{"num_hidden_layers": 13, "init": "normal", "learning_rate": 0.00102}
MLP neurons of a small language model. Each row is named by its layer, matrix (gate and up: input weights) and neuron, and shows model dimensions 0-95. Each number is 500 + 25 x the weight over its row's rms, rounded and kept within 0 to 999. Numbers have three digits each. A neuron's up and down rows have the sign that makes its largest values positive.
A block is one neuron, or neurons of one layer that tend to fire together. After each block is what it responds to, as a language model described it from the Wikipedia text at the highest values.

L7.gate480:483480504476495511497486472494548560465497512505497493480497532475484505510464486491421491460517483479503515484503503490521491499484494540499508494505525420527503487525494414514473492427525449512470499494504511486497539455513543510507534484493508479491508491481522515470531473515466511511
L7.up480:512496527484501509502503508455540512489530508495508511485496519475479459464519436506500528470472510540483496472499522475511488496449469500495493451523499516525477487461535430484447517489524517514506521473514515529514501534492462517525550524481538513471509501496492517478508497495499465483
Description: Split-word first pieces

L3.gate130:491528515460500482508503518497519511463494558495513490432431498462521564529541510508514499472447508466485543506518453517508508515488519491488500513517505490469519511528471461483506502485489447501488495541535529511509503497479509471482495543503470503549507476492528473492488503499489474532
L3.up130:518527490502547555527507497491525543504479517498505547507504515496503483540466469505534498494501558442494504518469518508517475487512457501508507484481508505487512489511498459500487483494532489533481478498501497451491526449548523488504505501500486542527476507504493500457512567493517458501
L3.gate273:466498465512462513489523491523482515506477480476534526550499505496516478522515453487490513519497550490490520511529447549497495491481474551494531518503506511555557503518502496482489504488520493479476490547556526484506498481505546524503502508465459539483463507483502518532521500515499497496
L3.up273:559509500522444483499514500528564496491496508451507452483515540520484500523497473588553483471528519477510543509532499500485501470500513520455468496543511475517525481514505506500468515510477465483465531499481515531486472480497555520535472525495510486515514513512512508487487503463495466464
L3.gate274:498506533473496536492499539490513530513515493499524493543503473519535508508476475510477466545513493513475502508517484492520509498483488474479468473466498494508503466517463473480522541536515524483484490478515551511553500464505503472507540439474513502486455494564500511512518566482440538514
L3.up274:464526502443473506504516518527508515455513520517528482458531489456474498500522493498521467476485515482500515521479523506522483502484482469466430506491567467519549522473506512476490460543523505525465479510502485486469502509504514485454471502508491508469522529490533512510514504482471535490
L3.gate697:456511505463519512524506480526540478570498533454500475547474491498526472514486504506476462449483501516469487517524532544504505503496518510515502522514480493504524468485490545447503532523480486530484488483515534516471528466518501458499544520504525572535458464514531502506500516487455495530
L3.up697:449509500523492485509502499522528494480489488468475467500488508470532500476491551486487487498442511467453495472522520466519480473468506513492471480507527464504466425494560503529527496548507488527489480481515506487514518513520511480490489486494530499515522514502548515507475521483528510508
Description: Mid-word and mid-number pieces

L4.gate2:536512511472502509473483515522490536500475455535480483517517525488486476525473509523479513493518500460500472486516509516443517493476480457485472508516471490539475505513480475505514524533508525528463502513504455474484527496483495495444547457581511529470507481472513471503490532474471492505
L4.up2:495489493515540496514504534538497511487540474473561472484507517522499510478508509485541490492509528509468506512489472484491464535517486488514490509476467509495483529496524471488492526486496481499533488517504500513500530490492524527504478488511478477463526493471499523509490545509473489519
L4.gate20:501481511500498518499510486516474550470483498513446467572507485499484538497506505512516532454508494490479496493522530502509487526507453464517526498517459516432491465504488454515505488476517521514438496564493465470520496496428505476471523495496517521438511486488514520496503493507477520531
L4.up20:510472499463473525499489514492490503519482508492500491504502511498505485482504480559490540476495481498496479558501481528505505497494494518533480511502459476471441449471463498519508496490482495469481518535514530525493498538489475507511502484536479488492526505485579509514517470532477534506
L4.gate65:552464511461476476500509555464487498537533497520500451480491539527496507533493510505501535476517525506530529510534492501558518503509514474530529508582467476465492455520490508489460544489484558515492489500541476538479515498520484464496471514501513507500515495508484529523558524519511496508
L4.up65:511493496466517528485489512507529501490482499474503482528483517475530451499504465508501478492550511482548530513516500520496506490466510470520466487506486531508523505443516507476457457463510488525509499531508505496488479507506483497510498506523525540532529494480513462501463508493495482510
L4.gate90:480526503492507528508482498528503544500496521551487505534519516546471486513479481506510517505511506506501523465543489513514517448494457499522511524547499504525466503512517477465526521509484517516483517474519491541499542499507469491519490489475497524484511482461431549435525505473497535546
L4.up90:469558529485489516509465551516525531505500489506558497499485516487505472506504497492454544488468518505519481524540517467517570520498488498515509516489450504494483500498461494454516534534538499459487510502542564494462521468512521538526472493455494459511482536512517468499516487498501509511
L4.gate116:513486496441546500507508471444490499483483519532509503529511542496491523468480497508525507483483519514522487476514534539495507525540485482486518550522506496475509512496539484489515512508518503492524494538515485489497475509453465518490558502488516480492502499515516482489503510469529505532
L4.up116:500473472520560485495495504508483506526541482504539552508502505463513506502502500492476531496531471510486490538491541461496538492488539482473524484509475501526510469521497494492498499469532490511578507519512549550485546482481462452516513495510497477491505517499489497503491489512502525494
L4.gate157:516453474528524503477494480496475522515503492458480511501480520476484466478560467506461517492565517496524469513459476502474591459479538530520514523563492535507518529465510484497504476505498466537512495480461488519455547483506477529487509512526489524542501487518523482500507542463499512485
L4.up157:500477502492489552485494475493518507534459492498517536496505491517493442530525490527527483479541488506481522509487538484522495499535494485496518493493509517513492509475466441494474517514508497509490500544506506520497521510508490515461503488475501494483518483528543507505490484510491477492
L4.gate217:488452498539508472478502482527498505526471494508464518462524513457457511513527480484515508471528465478508458522493471485515499511487485518493540477527453483529536477518505447474528540488502522517479478501489518502514519489509461488506445541494494511491515492500497498526536484525503529504
L4.up217:511514451537465492456504468534461487467487518497509504497459464494483527503513548480527501465523459478453483556496563445492465481531486494512484498493480502527451536494521512535478540504554517501495504527510491499491497477506475496454482508548500492510508540476456477460510498538520492513
L4.gate252:456515482502493488458536504489476515484495514538453518521486539487507499529475485503478504500504502500549512453463486503504521503502479539455488484486450515487492517496505456453489488504520468531540498479489531445505462500498499519525513523550501509481486498500542539458448543506483535488
L4.up252:521538470525518483478486538514536489454526498569532498548494473501497506505486500473512508560485557511468564473544489477532551509502540518588513505532494507519539544554456486492448519487527481478550498493480508498489487491532535490535533501480473523517523452507543522491461506518485495521
L4.gate319:482460500501479510528511476537483517517528492491488525550510528500486531539456521485520502460511504483488543496507456515492515520513508487524503501532493518519554489516481465513487520462482489570517477554481529485516473444483539474460520529484499522499505473504507528486487545497529513484
L4.up319:491497530507538548504511526506505501506509511490487558506463483536505477505492509482518496479508515470485488508508517503495501549490452499499469542549472505476496475478491482545503512539499479550497483503567527499478530483523528496487510462489529511530476483486541459500529494542478517493
L4.gate339:436521490478520504502456498495518516519512481511487525530496550524484526560469535519462507459483532507502553493521516519510498460442508468505493509505520548515523497521523510435523460480515462497459504525519505477496494529521484507471516508488508484510487503537503519473503550539476565500
L4.up339:485522466500531510498513514461507512543472503460543493513511485448525490477558471494477522483495481502523490509476507487526529523497504526512518519510519512540498508502509523474478482497508481524506487499480509488508485458493455482514503515474455516508516475519515505524538471532507503493
L4.gate340:503478508488496493502525513503488524498443477499475493523508473478535478532475464508500500489499471482478517534518524519494535474475457441509520510512471512536498451511477446493481476530509475516494529475497512523447513448471504506469505485482469491513489514506492516505490513481513508491
L4.up340:501495519505514509514514503520485525487511492470538525565507493505508465516480540509469471523478485507483442461504559528510484497489466487484474520506499519472472519477518483491526501485482503479491479542477484461472527503497550537484495505483500468487484467527468433437530493468533512488
L4.gate353:491493489520479478508494481476503537485494446525517495520526482498529514506514501491528530460498542475468510496488478488472459479503524506482514482521501515515509468475496489502494523519474486514548504481437484491518500471484494486520509494498495485499483445499484528521534520457451528473
L4.up353:485527532544500474480483454513491556488536517524516502454507503483482538488482462483502527479457455556526540502487525535475502511504487523485462506497479481559514473486532471512507512511510512495499507469516522549493532504493517484554495482487468482498500517526495454517504487453517505512
L4.gate613:490520501533492490526494502490555508480493470477534505502515489494508450519513485454467455496509489472544514453553479487553514464504503530485500497522496480524451498500508552451496509476489480514490508500483480482512516469489456501497481488503522476525521502493444519476550453469478498520
L4.up613:511483504509454501505508490540523480473485474509529523512467491518477497524507490479491552494528494486513508511502465462493512459534487485470466537567459491481478493506474499488479529478572513478481501474511487522542551473511502490504464489499481486489519512509491508509530481496511461489
L4.gate620:494519500493483524504520472491477492501484505515532558497491493502474486492549499500482462516522560484461450513537514489502535522467485467483551512501530505492469502482494503519508529523521511493492514485530483495496511491486514487480522480491519571501486494500442551497484529510481526563
L4.up620:489440495489510454531521481483491516508527482510540538521472464452524519482571472461498545512491489513489437534475439505496503484512507493509492514454477519540482477515474516468515483458542509499520511531481509514465471479527473486490506513492486525514527507547520559489448486478491517482
L4.gate674:496436525477501461505503478502512468481477451483493546504489539497508499506558493502506512496515526507465527488514541488513540534494485516471501503522446491459475463493496483471514512511502539469502501518485497494486501489494490518426493481511500494502474473505543491482506462490493487506
L4.up674:546484503507529488491486505521506488491532507511522496516518522531488504483471538481534525465543484496480500467462517496482497537479497484494469474499483547533574501514512484450539519471488541540481475509559539510491509531499521467501486461522539538499498495516490485544494536511507508521
L4.gate698:483473486480486471493493487496485502461492445451545490521533492522501491534482493510545485484475477499484544500521509518420509548490510511511553497507488518523481467489477505498516575502523456509487513503493537516537538459493447492497494512508489490483514528506501499506515530512518491536
L4.up698:450503500501497542465486508497517537501530538527533492554501535496468527573448528487504498511501443481485522498498522507534496495510503488509492489484529497496512490452498503528503495561545517496488507508522503542513499482495499489470525480522535518511503531501498501508454514510502496551
Description: Word pieces after M

L7.gate92:495518512537506523520496476501487528516509479513520483529510542526462510495476482499475526504490485531494530474510502551522490471479497536478479538505515487450472523508525522490473531510454496519501505488504497488485550493531527474501498513480536451464503501500512500489496497467508514515
L7.up92:459471482475488480456502433505493486518517514491509506538507447515469521487536483450497511487465496460530505518523506497510524500536525525525526482485490503508513511463509472500516471487480492483448488463484480515520499446537502464467476546508440495537483507482514473518462431497523541446
Description: Arabic al- hyphen

L7.gate118:519451484497476493493462475484513522479503492474507512497531483487491545521505509485500513522512495519468544513463457471528495469483558503531509514522504554482497498488508490473490480524495522507483514464504519530492529543519526456511459564510483511487489475486490512513461501537460515462
L7.up118:501506488509520501511490495478509536452517492507437526493502483493497535481526472505468532513508485481524446508454505488510510498481480488518478474504506481508475480529483529513485471476491534529526500463493512493516446495591491449539481492515468536503474477524522478520491483508519486485
Description: Digits in table cells

L3.gate207:509442521512504489497508451509452480488537553516502551498526455467534497498502506531475503527490554482498524525511458507476559505528539489504504510517484473533496453458498556478526526508506522517508516524493490548460514515503471501477489501469509503456521496506484519518511496515477540510
L3.up207:516502495474477447470492487471499536483510488497474517486516478482516534523452520478492497505512464487490513473489500488486525539488510479489534542517552516533511497502488513512568472550517470519493504482495515542473492491508502482511519417495476558463539485577456430519490513444530511494
L3.gate448:494498474480472471481491465501522487490461446511491523521470514481476482501542522504508478485496494483505465496522505476519507515527486466509472496542480499523504539518513495523518527534505487537498508546535506475562523494512465501467500491565493521473497494491497500520523532480532497517
L3.up448:476494495512505512465486518498469491459491421505484518550487523490500472495496488511523507464497483466532523485500519468501492493530525497476500525521484483480546508491544493498475514471545504501493520519517454505537540483480478491466526503519517487505539513553512483501473484504562490509
L3.gate653:462485481503512492543517486494453506502528519455479486454522488474430493509497534498538471457542489476487526539488487546479524506509527447462517513462548558544517459486504489486516514493538524486499495527524460492518493475520479483489498474460488523484474474517475527529519463501532531531
L3.up653:509503483491491555499475463552483539502508501493533510503505468496539480477546498553506517468506452500537491556509501500499528464514476511489511516498535487492494460474527498540480533464491475493472520508493475480522549486495503531462500514496462535485474518529509520488520490531520537505
L3.gate662:467489471524497456499515543494460516515517534492460492548495502461484476482502496498510512516526544467522503486491461507510527539475487473478495529501493543540475461501485487495496514515509494518461483485485453519501571464519504471469489506498488531507517475532474482486466487459530522536
L3.up662:495449509529502452503463478504461546490511453486495530505498548527523473510463514501507465476503547543477473473476514440530498455513485485526520532546499518470505503478551487520483513506492511569488536544459468514505474491521494484506509496485492506506569493499509484533500484455492450517
Description: Second word-piece after m

L4.gate21:501524508543508508476529469454493493525487497479541508516519434493478515502488510479508516475510527506475483493505457504505538503500485542479556486507474472507521498480500511484523530466512468541500491484494544484528515474511518471497556555539485545542479472537502471519515478502424519485
L4.up21:487506534540488526523480493471499463500498453539506512489509508527477488526546502453473530499472518490454471507504504510552519522514482519464535457487515498499467521469514488508495498479500516485476519474500519521521474512485478522478523517517472514512496467533496473464462519556446482460
L4.gate67:474460522551509521519516490511473524519436470498489527456498501481471466516482483513493496486512540480474480472487485491552518495505486496449495490509474512539478486485489491519480491492517520491504499487524505522452487467551493504525511455472508511473536481493459493531498507510505522521
L4.up67:532478499468478508485525480432486454549514501501501502532498491508500497513517548499496457517475480475492492518487498517508519494484478494504492439518522490497501533459465499493516465499486498525514462529472519510498523501499543510532438505521507553488485512471531482514536516481497505518
L4.gate170:452495570496525478490510453488554487524489496481508520510478504508517489541480515494511484504508547511496493505494492506571489498465478480461536511493500480503522494532518497484464509483520487486517474477492549486517480546475485502502505519507537476488463478498510496506516564490520544498
L4.up170:515537507489536467521441489501480522549532462478505529529477456535456513533487503463469504534490505515492501510490513508485486494540482458520478474525448512480514489503529479461534518499463497508519481522505455486445513468538474470467525486490515494449560516484467483490501514482543483523
L4.gate194:465451519468514511492549488495484546491461501500514467492506495485496479546488471485493497496523541510474471499485484481536467480507514485485525540515514508516554493507550488404493538486492493496486515507513526549512501484512521478518485506570452520497544440546481495530496503520425536489
L4.up194:507489492537524574520524520509558492553495501437525468520503546496452502487552504546454503456503480499525498512487510462551513448458513491520518528500539486549469468497525510542500503496456501510490480499506502486533526508509505514520484520534491513504478577534506460491495535503490457504
L4.gate265:486480518410529507510489509452533502540449479496554553525494520496475484556510446488528509499521514510514495473500461534510489538426512492500522516513529495506493507502535467499511485481506499474521477459502473484489525487492500526511520502483507511529481460520473516495478504494474499478
L4.up265:521479527531489503501500511515508524543510485536448527523498514536520501517521488496503506496521500502496536488513507516572537535493492500543481516520507545473503486516460503551492507540514513504518525460504553487500496510498502482488503499506475531473487484496474516505485492468493491536
L4.gate297:497474509541470489485469501527462499509509506516470504486532494511475517506484525511475480469558534472461502485531466502534508519487522527468504494513484486500496521525486478509533499541475503508519501531502493483489502476495478476484505509504497473455546539509486500499538546492498530505
L4.up297:475517468517527501483487506537502492523564516448530521489482493517512524472533501526494495509493550490516513503482551536493505496506524498493481497505489512519455544499489507481491497551482451486528492486511529498522518539521456446523513470500545530552519505491521481489476526520462482507
L4.gate307:475489492482506513509526465482498483567458511517549526504522448496529492504501511480490470500542522476510528481517459537520544525473458491474521514527440545535526506486460487458546522466515516508499479535519501489535482471515515511506534530493540548476500468464518527471538501493460526516
L4.up307:530505493559461557505483533485482484543487489545509523486497508461497509463490475483511536469476484497479559520545509511459508479481480460470501538504512493499528475540505499508528511523513506511475504500466507522522493474558519476477445510482482529465474537503530543554493543467530522489
L4.gate370:505473491506505472513530495502520517485503490505477489475514504488534556518498519454464483467490505518536516507489503525561498494510522495446510486562499496489485461456483463472452446488508509505473502504515452530478503469502511506497474505489467479512519475484500492493497442480468488520
L4.up370:523497468464483536562525502489477520457476455477505516445469474520489519515472522501467533520495470502525495523522513464529499512475489534494523509478472462485495494493460485470475516451459499495533489490488470493475521513490517453475492509478501529524559517512522514500468494532515471480
L4.gate389:466491492453519445543530491538502510534505490501493530494504496522502496546492521518554474461537528537482548508508529496549483500493533500507516497489519528495493572522515511517493503496518489519510491481463469461540476468519511500481502475492534485487465511516499481529493509504480489494
L4.up389:511486478512510441507490540506483482524507466469483507503449509491498505474497515519471552468516490540551521500506479525473579516470505489489512496522471513509493483491498534505545489518486476480478498466497510487494504488489466465492513456512536517469556487545461502488453489522432508535
L4.gate502:512471532519466519489523515501480493445500511525493471508485514492499501488501482495450475488492445469520525529491486492529477488492494471487505497520502510505509534502503510506482521526500500486488488506489490449523535499526489563475506512536485502442508500510472513444492510487466462482
L4.up502:568472475530556512557480526513479522507514426485464499507520445498537515506526515494527502511539505512479527463456432465540526513518488515467497468475486503527521554490493521509489492516455523466515480542513458514505501501515459476502487462529501474522553536510540509509486524493526488502
L4.gate522:487566480542475523503547506485513474506493487499533489526507534493492492472540479524519505540509482442492519494505494511522462506493477506505481473514471451527546510523488518451485517471469486476460502504471472508538533506504524557499464479489501523487526463483503510479528530512469519484
L4.up522:477494456505493505504502519484485574534523494507522511525486525494521482497523491447530515492493469483476506513537555500555485485501515499455472502507512477505499492454490492497477513506522503489490502499501492570476513521517522440502470508518519451508452506498467518542529521514497479510
L4.gate591:495493494508485500526508494520436487497515481507462478531525463476500494488508495492465510507526501516540480535501491491519515476491510497467484515563489467502538505506482540566462493467508509555454500494479481563516492525509502502504521502478523472527519510470488508523509532486496500500
L4.up591:524485455517476505488535495455498484506492484519552475521475477479436522490522498508475446497519521468492521471500498513487460457495489509475489498518463468477537491513493528494507460479491457453459489526521564510502471483504517501533478494523491513471507507506485538513494461519515508488
L4.gate619:510486499474494509515539478503509523523504481484459493557501496534472547519535491463524453479531502483493516483534494526524525492511463488488515496494454503533516535513487517526524553495464473491478492536485468479522480512555502483509479472521530517505531512442454534509500494509464521531
L4.up619:525518494486499497468500493539574476475476504477522524529522506491491494489529505460477493531538541514522508491508494476502565488491464500451510517516463499493471511507447464446510490502535512521488500475482468529514520527468517474467485505502499509516505465497493492479476519513502510527
L4.gate635:543501553542480505492498492508498553516493553506479497536467458500490491502504469464500488483519498534520537515470483450540478495501461476473473525543535526464518522470521527520497506523454492543536481478490495499520531439540461527468496515502526506475503476505494487507508547507459478512
L4.up635:509498508501500525465490547486491536539512492462497481516492566522483483494533510536537480521514542506515569494523521496520497535503467471531497519556522466502497526527534543492522531516475482506518485522509472504485530502504484449520487489515495534535481494510485534484500497480502525581
L4.gate650:481465523476487468445519467523470492490497499501435502485526524495502478465486478522490503489465516482501495503493515537532543489423504488461509470503510501508463515447527499525538490546460518506499496519495469533531512491474495517512513478509528496498494517493510521483528508511517470465
L4.up650:518486566485515518541522532504473548510546499497515493517520510473475490516494508525502489530482491517477477514535452492522495481472474518501478484514487500471499488480517533489520545498483479483494509531526526495526519435520527477520500479486497492500517501492473492519551508517512465509
L4.gate670:515480525505481477528515462481512510520528532512489521477474513503477516509497523471501493502516491514469524529503459533518511507513532475495531452503506512505490518497483449518544540522466537482483507522537537497454432501480470471511519493474509506520510492469473453544497532514488511476
L4.up670:476446491512473479530515514500483556518484542468522514461482521481439479481503475513537537525540532543493514533507520536505496523502507494496501484531531500474520518504506494546485528513544503501506526513465545482503477473454462509548477522496465459453465537472489531556515467478497511502
Description: Early word-piece continuation

L4.gate72:501488518520460525482512469458510518461486491492514468486478476468561497540464526472528513452504492545444465494526460466500494486490517497506498520512529463497528484541534483490509519506487488494521494494463524523497489504502492535528493517506449518488472497542496469551520493492469508475
L4.up72:514510516500504498521447535507535504461510482486501517482542474553488511508475482498542503516514459505523474538511489525503503507522464506516504530501500490509470463574514462511538502457503501468482499487516515440467510484487496483483521426492481536509518547481495509500497494521539486497
L4.gate83:490537484474495489517527484459513504491502480515515503506544520498466521500471481499468478462504530480472498463559477472499458495517539507487469522505523507525521486531477482499522516515486489531479522490479565541489495495443524470539515479497552524482460486481459526471466541489471497537
L4.up83:431507481526467512483525502499487536530546492519465508545527513522523485469476485494461527529478496454495530489493477469476503500510501515503524497521479511502489489527520510487491489545517478558484498494537525521491483533540501478502519482478501508476442506493450511511513524485523516550
L4.gate280:405521500514440528450536533469516504481437520495553531492504520501506511539521471512499478501516479472487477503537488486507444513493545555529493511502511548505503534510506501494498498488530501516434486532488479493486496481520482494501537518533535557511515483490502508509515519498477499527
L4.up280:507508514489520474504537541511483497477517523442466488484439524464467522559489481491560489502471470548494527500501535494513478462516524466483460526482509495505459490460495509479471483476505466518472483503494490523507480547562509473536519512486527482509498497489501514497509514470492491544
L4.gate378:516505454463523498512496511499494488508509522514520469508524432485490488545495538472522508526520496480517487470525500505508491528440488489502478534475517506470494489544536509521493513502493457516487486478524547483482486483473453475463505474480517478501526480501502575468533484517491521510
L4.up378:475521474525487447500492525521503493467521518536485521506515502506465516494492477518515476508478498537530464517513480505495493489486492476503445558517482513500498454531502476513499527526511482492531510497521486498507484480518502569485475448459480500494465512524496487521512500496498466505
L4.gate443:454514472507511507453450472501515517498528488481495470489473497482527523515498524517472531544489485522459498513533456507478523492495466505450479524462515518472459495521478521528527553495491496495546508531541535469463496514525498442496475518509483522503496478511485501503528498473475520538
L4.up443:505536460516510490493498527498490514531495566472521451509523476493518490490465538498569491496461482500478523521507491495510525467504495469476509504475501506486474494545484439496476498493472485530506501486547550510543500513528534479524545480497478516515462479464496494558511516489486521523
L4.gate449:488472564475464453527481457482541540479528505503489484497429519523516499494515459506470501467493509506481495482537479533487450510511476498482523549497490510538496454505493488492505464465488512539468494476542494536508501502486463509528497504463542520480508513493489537485526490484508492472
L4.up449:525516530492482510527430492501543497499513496473515507535482483492498511511503507521445478446519504493490461491479516505473490471536509485507489505540519543529457477510500500493516501492498539455500525486509489532513496530520462492471489477533528437517507536521491490487463528471507548455
L4.gate454:453503505461527542472519504459506524465506510448518446509518532470517496498523495520486472516541504506480543507505512540511506504458535511431540505521500525495505478515495479534502531502484474508512490479511487499530509406536509494488534512461509495529498525500496482457492552479501487506
L4.up454:490489517512510486475500504496524513469518483468483458457478524510575497493483490548504491505458540458504495511535467529487454505500483480528491512530494480482502454501483516474490463507466524530456504513514486557497525513489503482508561513479522483506475459531487509507515479472490525501
L4.gate466:505523512500516530471517471491480513463508484507533473533509434520457521480511528481524484488508487490531482534485496521509515507526516518508485505521444548488522483521514470480520503502495526491472484522499542492516475475514494520501527512502482558491512495522506489498483546513485534514
L4.up466:519510480509510522493497504478521509478523494441463519475473492521493465494487533511490553502547529484504557498506479512506509501497483475501489448504527479450469511485510503492537450450497487523499514523496525523493492510493504485505491494509552540529521523478490529520474482519418480485
L4.gate536:508500492549511494477502511486526491493464559521487500523486580533466498520522519508518482498499499555467481506529454537505499489471491491536468522510578538476496491550497496454547505491508536512492493489520484471536504480507520483519505521501530531411507492482505501521496534473519536536
L4.up536:497486504514569473515513506505514485470469539470480491472468503506475513537497469497480440505500499493477509507490518481549474503523489515522523524481482500460517546517518464487476517518456497487501499477513457459506503476524477475529498521513541488502508455532504481463484501494491515543
L4.gate595:542473437499507503486504492492502499466525517478473496491505447538519532499493501519550470486508515492524474524503480486510517495527518522521485561501479524465484492485469495540477459501504507501518500530478481468517484474523509488455521497480506521479482490476505473489476542519527498525
L4.up595:479565466526537493522532487501526481513499499536518495485481485534521467441478463471509525474498487495464486477531511493450483509502457523477446487506504500456489530502505485484514515473504471504492486537497494559473487515490482509496459522468552519538534515460539493522511515471501492500
L4.gate617:468474460517488560534472467517508506515516475492465479527522471509507508520508475510504487542519531504522509515482486536550521518519512516473526498505504490498508532511528462442448487499474497514510498533514508454499505492531518500513483491531452555518506495515488516486527507492498529497
L4.up617:527472563467500487478459490527484529548517484531465530501510434487519447505498521472497469469551498509493514468549479476503536539482483506474516510482457564494511462486466467523483494520529501545500507468478515491490487470526484476462498467503472471506487525526437466504518479505500538498
L4.gate623:485514521505488514552520474498485501530505495507501529451536496502558519491457542513533509499521493475480518512476492511488507491492561556511497538513487510513495480523456501492513534551542473542520508486523489471547519525523501502544505503532534547497496532519512528477530515468477502484
L4.up623:540509496494514532505450483488530497496504508480470560481520509514488525526490501506524506478512498501529512473486491533505511501482463475500454481493506496532521509534468525506446486496521514491513513492480522488476490476541507472476526558498475532488481488499514454534487503451483481444
L4.gate634:499469506519481459516501505516520512471501525490488445518494459496491525507513484486522489501486490426488466503495517541530471497484489521491506454495486520509495452502466489471519487517479515492477497503503500504538495487472538473516491505473502526502516482463503496492493488510503451534
L4.up634:492529472457490516488501497548463531503467516558531527461449528492528473492514532468452442520437536493502513501512507496536474453508511492508511464502483528485485488540514463522522499512477524479464486502539510499505527483488490443525478542506517511505468493503512464497511542532477519496
L4.gate655:465505520491508487479499474471504516477465505463545473492450502519471495531491521472505484433532526468455473502544526559461436511484517515509480511536517499539566469524500485476515560459490476537495480550502548515532508486515556523466510497495512474550501479510524468481547480494492550520
L4.up655:482508491490449529445468519487500538510501505496510438520502512458501502529495537541493459521469524485511524493525498533485479505471534509487482530506545477538498491491489474521524499520511508499464497516533525513544525516506542529482491554536473524471480490507486459496501467476503509502
L4.gate691:480491467513477554479531470499476514492465520475521515534513504519530514532487489486529481510485479479495502451528519536507495473477504521494510497488468506489477497510495478487484486505480505494517518484491530464532513504543521473487505546542481526471504531506451501498474448505484489547
L4.up691:531543454527491505516520470497498484456496473500510543486494483494494511460526503498481502515505443520462491500537486500466521470482489501510465494439467512512513492521479544490481531500500517509496502493536467495466495539530570512475539517488530515498511513498457465473524499504517540486
L4.gate693:470501479489476489494521493459551525498477510453555466508474499511475496494494515486504532468503519466489521499466520512517498491476513536496480480496493504473496486453502492483543505558465448509461484512497527476487455530495526531501527518489525528515474499479534496520509540512497506504
L4.up693:459490534475520489489497479543504542483505497454453495496512500486493432490492504504482483435502501485534462498544491470506467478478496506464476523517528513521509486497500472521540538511470491484487484517531494497501522502490508509443496514509488532511477557517542525480540486530525526453
Description: Number second digits

L3.gate42:511492494504472456493507491477495521493484526514500494489492481529507472466534536516492519473550511508501454503484466467545556517484501478481518508462522513537490505510470443446508549478511508520499486511471477495498535505484513500516507469527451475522479467486480514496498536501452547543
L3.up42:517504493465487433506494520500544487526507499520499532503495514478501479487501457520495504487517487503508463494565487504553518559491496453496518500481481493554505470516512496504499504537542538474503510487485539534473498502425519553492529504476526533508497515465504538481500500499490501509
L3.gate94:519512504459487490532525440473502493525509466504454528530485487507482484523512465418475463513515503497488474503475526534509532542508521471503511507503520503503526495484471536487494525556502513503489475525513490491469544518529543513513484566542534492511510442493503483477505499458499521497
L3.up94:480488481504482491487533500479515426514453491486463491497449501536501481462508436500478552509513501532505412512530454484559463450467545462492506533526481454499524477507487494491516512504467455506470510507497488544482548489548497507527537475531520501478510459533554490519482492536525495502
L3.gate101:482508467486505497541520519507549463481541506478533530477500520544495537571544498485474473495481510468539516528492518505497516505467497473480541526497508484516500521492489472483503565522465525536504488455494508526467531510539513556526535525526513509519516477497505502509527512518454548526
L3.up101:457522482490501470496514513515501482520447472503489505509537469502525492520515517484485496436470455472541512438517475501508531524467492470505535522535465500534529465491509494407525490459503516512535474537549466543457502447529536494542536492501503517486493506508497514508484482555523508498
L3.gate545:508470493472528508481538528517509505506535471492469519533529491477478464510516447504480499527504490472488493474489464500532498495506515482483530510540513476516513501502483493508489535525504496517450505501482500491461510493532504477500500497554502480530471516515492516489518506543468513452
L3.up545:483542463438525489490489465485486538496498504499484496464501441502452480509518531488503486489473447495521508465466432516542518489477527465500531491529507511494496472487517507500529517523467514530484476457517485481559533529508477497505525515483482539493446508526566529499497494523478518500
Description: Second piece after one-letter start